Weights of a small GPT-style language model, trained from scratch on English Wikipedia: untied embeddings, 4005 steps.
MLP neurons of a small language model. Each row is named by its layer, matrix (gate and up: input weights) and neuron, and shows model dimensions 176-431. Each number is 500 + 40 x the weight over its row's rms, rounded and kept within 0 to 999. Numbers have three digits each. A neuron's up and down rows have the sign that makes its largest values positive.
Before each neuron's rows, "fires after" lists the tokens most often just before its 100 highest values on Wikipedia text that the model never trained on.

fires after: "the "
L4.gate34:527520475573451575489467554615525490417451577458483503489522451450512534523494481559526553553461519479476472546520505546495494440425501524514507479499463488483495463512530540523461457433528531431553428498465569501491478490485577519429481531516469508528513467561500497546518619506495465512549447549445538569452542502523545534471485470483478528526514493502484505494456517495506552451506577534424470529482535526441510543494480455479535516525518509499563532548480541456520512459484501408510514519500524489508500505586534494518459454474460448514494488469523495620526538477503464478544504506501534531535495438514493573518504461524442531538513433490496485471479597472553492527512528496494546542526474499506530404484506549512482406497579518491582487519474513504477569534620576
L4.up34:533541438541462543473478627567515467509635460525504469513511510502520539494515540515481484542450493532480444551537504489526451531453503467483466506500578532486577485472563523451435575472473554452500456511516485498494424511577526569542567501542514505499457563593486480509475531553538478537454475481558501491490521560463467510459516433579522506525489533428579519444440499525528528473477528562516478493510559443585572366492499510489594471494544544488576536520518535472534464483483494432493500525545511420421489496544601450518443481539517490474495494471551502532511511503510534510478441523549490511479433516496522521481504454492466579461524510566460494514520530495604447520542511458480592578527495416463499521568471492432417564479518491526549520595476448505508518501567513

fires after: "K", "L", "V", "F", "– ", "- "
L4.gate342:507475495473462448488458468520474511499437500486549540448511453448512585454494521526519533457385474497513532532496549490479404423510505440467550548470505480467468499466540515468543510453475521531454450472515511453485601445451492532463516468515487478504469508425476481435559514515538495514519468537534542516540459463599501514445451531508499471526402503555461518495518442516522450587454517542488418501490519510518500506513470541543518568669474560507494509409512495460477527506428565507495525535438531461553506542559479518543537473504501485488480476448552449501462445536567465555462479488516504555564433502586478463568512497544540465456480489554522486534520470558487449504468507523463552512485503538519493476597571484562553504552456545379455470489550450492501495517454447
L4.up342:450454491514460482568475463556538509508517498468543476463452491518440521570435499446552497519451547516546519452525476522514419564514515477514565588518477469432512599470500550480532518421506472491520553518440545484515565455471536568503506470484506490492514460480543480501564462492471394553537455551483511496562484538555477519575491473512490462500471547562509488524476480458523534477480443535491503527452488543499515537464511466508470468518489513567536523462549498500469453488502566494476470426537465505441461466526449513475444543468489457491464469491521493521529440477452471564478569487463443542552474517578504433518508488476482482500558460483451460440503497487493477505496565520512534378507547475526486509535461487546548490529473560491555436528484550517439472474514520

fires after: "| "
L4.gate827:450472559537492466519473450444418508511407520525528459501518476552432531582535513481536470491537534440545481477544396434506412514465522408492549492465512467484535454565530524540514525489526470409506535526494483484496566482453504522495421535545431520491515505435467485518552543479583397519440461462454463480475437517513463587509507466438514504526461483479478555459442544518476513556526518540562524516531442447545479507537556494521543458491502503472524527508455544529619514494510496552504452484467518514483553515469435490526471513522544497502518489467511408454509507579517543531516555487496460531522490416560495522465518491483494560517593467512532551521509500476553485539494518529473527499562443473539509495516510476451454533551580506523520450493546527483541545505447523
L4.up827:454473560514446491551489498448444481537484478504472462438586494455443465470459488504522467519499600529546487487453516532529478487518443445467525476549537475497509476428496502486500468547559505480487527480465461467406554462439490486525478517547488458528522493508569582448485508505502531563437564487469456523594380507493473527480501485494545512535430493533488468424460597500468483536516465572460516497498452449558470477468503529461480547564453518471467486585468526488601512479513532555515472454416493577495567438507456547490489527522513507528557511530529411457447485541498498504472494479497516537484501473521495413495491463517457508502503429581503526443504530470466513480500501538461490459532467532542498468503487529501561542584576560551526467492540475494486506469507513

fires after: "| ", "Win ", "Loss ", "t ", "April "
L4.gate752:461477398498497551542583478553486491478519544463489506566506483497506470460498521557479445484546493535529465455476505499505553573551429507525589631549464478499479539451499507421539511560573530495576462493535469562579491446487525548533460519513590503449493509504566451471491513440498487449422505528493588462485485485553555449533533529500614431458560475483519502479482480483518432534415510431530454538515519481477501537492505506507481496498525471454519525526539464477442457496537550513449490555549506426499457484558539482520525419501471492498476535575500498594534459479559425501474461507458484461550459528454498539454497455525545489435547523512476499458510450478489477508493501555573372465511453549511482498493528567570467487556496524498489514532469524485473485470466519
L4.up752:563540450520487527425470497497475492492433527491540449517486492507565518510472522461531504505480519542549475471500463487554466491511561526472481479553473557545463465445478528504520508520520512507467521448487537543505511482566460511457545473522516465490432381485494517551475468462513449527519513468559572470466594567559504516569468487579568528495518534476498386522486476518496481480489541478530485507516539478502481525529478527532500446501450495426546479446448516458563503471518501429424535539557500454479523473506482416542579570520531494454542471483550557440565520474469459482515490601478514460479513567456549484552499539486462487538473516456425533464434486532528483580543497488479517550528537451564464462481523503538524483486470480485489501516483462461408534438588517

fires after: "al", "Al", "ad", "Ab", "ab", "h"
L4.gate593:465500525473482498490467547479582545479523481462472438523572501488514393452585511540505591513476484571566496495469495518522576456470531500495487532448511446513465513540465457470515460525506593548529544497531524478514445441524478498491507568427540519490565424467486527541548555497467562522516501570418560506515448489486458504522542511485576455563528430528477467475478576483542423502477521503525565504508498525521510591449481486495485526495521468547535545554523468503481516494499517497455553483498501478546492457522556445538536481536404500566449566453521510476486515517483481516476471561554479428515554537567443523484475527499523513487443496511488513520495517467483529386479508495478523517495516545582482509465530541531466384443553525460422527488524517458507476458459526
L4.up593:416467452563437457511593506531469517540560518499497494420499474514473536463485487477538456508498589529509528483542503546455524491490494482518476511515443515575532421478551612459476538492421530494503478470536479499459467607564439546486490489464508461541503515502438539536426466528549560506499518557489542527539475487490486497531537405457495450588421524468554485570497493429513412555480567453500492567477519495523574532550540466494521556490506543492496487537463502476512475467479490504436519511503481529513482535497524474530604477501495498589547504432509455523541467490496494469555457463515508490463551520509520394531551497471528550484431563380491509515518496461496473481435501535496528510475490462429489543624479506519455477458487508503487543515500594478573595547496428

fires after: ", ", "–", "June ", "t ", "\n\n"
L4.gate739:505514486480481505515538473513564514452511546498521519506584488463464521498495502569546499539522515507442584464503458474487555534565523504521537462496429517464508502546545535506486412526527568507459491498501502503471559543479438478485526501482502472515498483504455546456446433492495498531527479443553523549419536474430501482466529528500482518491577515511517517522476497514516520586409474517469537574510412527444430414472469519511546484534555524489501489401509456513463561479514492549395487566503570516509506573505471434486539454509597548502465431537535586453510482536489506481521517453519508491473541511526498495473474543465480514499467533515525533445452502476518454470540460513434478527553461463507413433550472491539547513530519551439491439578520544591549531424507485
L4.up739:493533449512458556436475489431547570490471446545499491454522552456600497475547509501437491492527459464463497538537506528547447530541506468445434508452513508460544507498522516471486558548533496467592569521434490480553507527514496526592504487499474458469533439586482487521506525499478434523475481532547477459471543501461517510538430501398436499494530498505491506581496502456445441541492477462552487492530496518577513537473522492548464455511570517495461510509470457554492473525592490567516495447538542415459470503458594484482589526478549462531559501487526540439516523547595527547462442546425494476466440492452463508459501466533507486532540551494518532466504518477516518513475463528461460536481490493470550497451485577456460500510489569578510430535505468487461488480509461

fires after: "–", "-", "con", "in", "to"
L4.gate814:451462451459479541512519515395473536476452521516528536454442513483461470489468530447494460497505480472471512455401495527447544481434500512536511478523429504498422518567535496495503462477470459497561577510515531453518576456440444502492471513587511473518473560616454464512481521544471517462549549504459543479508424487474518577541580468511490512581485455571512469490487496470487494570486436518494516504578475477491449493529547458573488575559581508488513402518426428485483555540504522486503451442496460481448460553463453579481487556521452551504472506508496423513540436527480526521452518474550537477471605465481468512511493524531460483481512535446523495491489476485564498465474504486494404474490488505480454505490482485541487449511529477436443544531516502479469500513463504
L4.up814:487552502533518507495462465448409498543494552486475481519443509467517516535528542553501441460503370453484470532534528498462477495436414503623434429510485521526443536532536528488499505485404487449564542554497532472459494529461511521527483462448468535486482514548492508518565466560556432479498558506578509527449474501517512490585517472529464535543427528532508524503531529520488529611431425544569583484566502463492446552474503493480527530592535526454529458513506502466510508514518519526457529479467505442475423477465460481465531499589487494513462570544440532563479534520452481464520505489506542483505488475565509476476465499529461536441502539483497446555514515519537552550512496413495515495517512532524567500412497570517444508474452581526535506486579521490463477514457431

fires after: "| ", "\n", "km", "- ", "–", ":"
L4.gate548:475437515456514540541559511567510554452487523498558550539430499462574525500523544462540476514501467539538529486456466576433559544542546524468485488559482521504484374480480486500487525484456467530459454521592471489522592451599484462521464411489480550520494481519494480529530508546527511521472472476515597529470474502527444481508429511457508511527502497479472479468476503506428535507507477400578471461440519438527451513530521488490527450438490484550490531466495462497467504465543458462500460493539469484499481531403549504480531459480478448550483461504483508561483542488505537468533478523460563452458523534519537498418467514496520405481390486458473533447508482519547514462531515559498427499419489469476512482492441477528542536576474489553494580494511522517497491461547550
L4.up548:533512532436481486518485540482480459487563519468502508531501480492463569533543507475471553522494445441504572553498518509506487554457546445580511380524492554518438428458472520436480524528431523482412481454582485492487518500536575534564541495502499448466518522525465462487486519517483429477472420474503537540463520466604541458489556538423462482492525496529495537510535455505526517542567516471492571497471475463527504438512577543476517488457479487519492524495519500402488559432557444467492468521553540483579447514536526468504555537546548467464507436462444554489472545550549465468473483442494530530485521507547500515498532434483444421526522590471547520421434476473510478475621552505462514422567568433461403528463494551468501507531404514557497459454487511483501521513559514

fires after: "| ", "the ", "|"
L4.gate306:472474516589453504511458547413479530505432552512531470425545442525516522463443462514450496491555516576510456444458614457518437488521513436506508477422487515492528503458562524525520499512508508461549540503482500548436489497534470508519491443490453478530525475504521569472541484540498454542453535527585504426439441532512505489498429428520502513513454479535405514541467482513438428479459509548479470505572520489498497524514520541486496553494487527512416460513489523532553396478484538515500496550491497554440531534486432524524474512430445533572532546531479470528531494463515493492547521491527560540466420531584555545492547582476494574407568490405471442485506550545524500564478502498451526464517507510509486436492511454498479499513519534488451513569472532445504501513497539
L4.up306:532475499504545512542463493482499540535480454487563504436459496509527601521545527435515512534512510506522394461582578495514446569520530525468454450449512484511500521579465533520438513529504550523569463511509504465491413398521521478549468537477469363441521525492528519484514491530510532495379577556551478475449435542404514493513467479450487539500496567545452479468456543473431458432560519526571453461454495542539491464549579481450487410489466477479551510524499501442508504513467459479593539548529468526470547460524547482556449435527441474497574522500536496501432434484461514488525439512468531478495479495541528418480491488503468531492514496455507503511461504519523525544434515473488534523438463485497493495537561571463413482458500553506570502509472502437444522567483553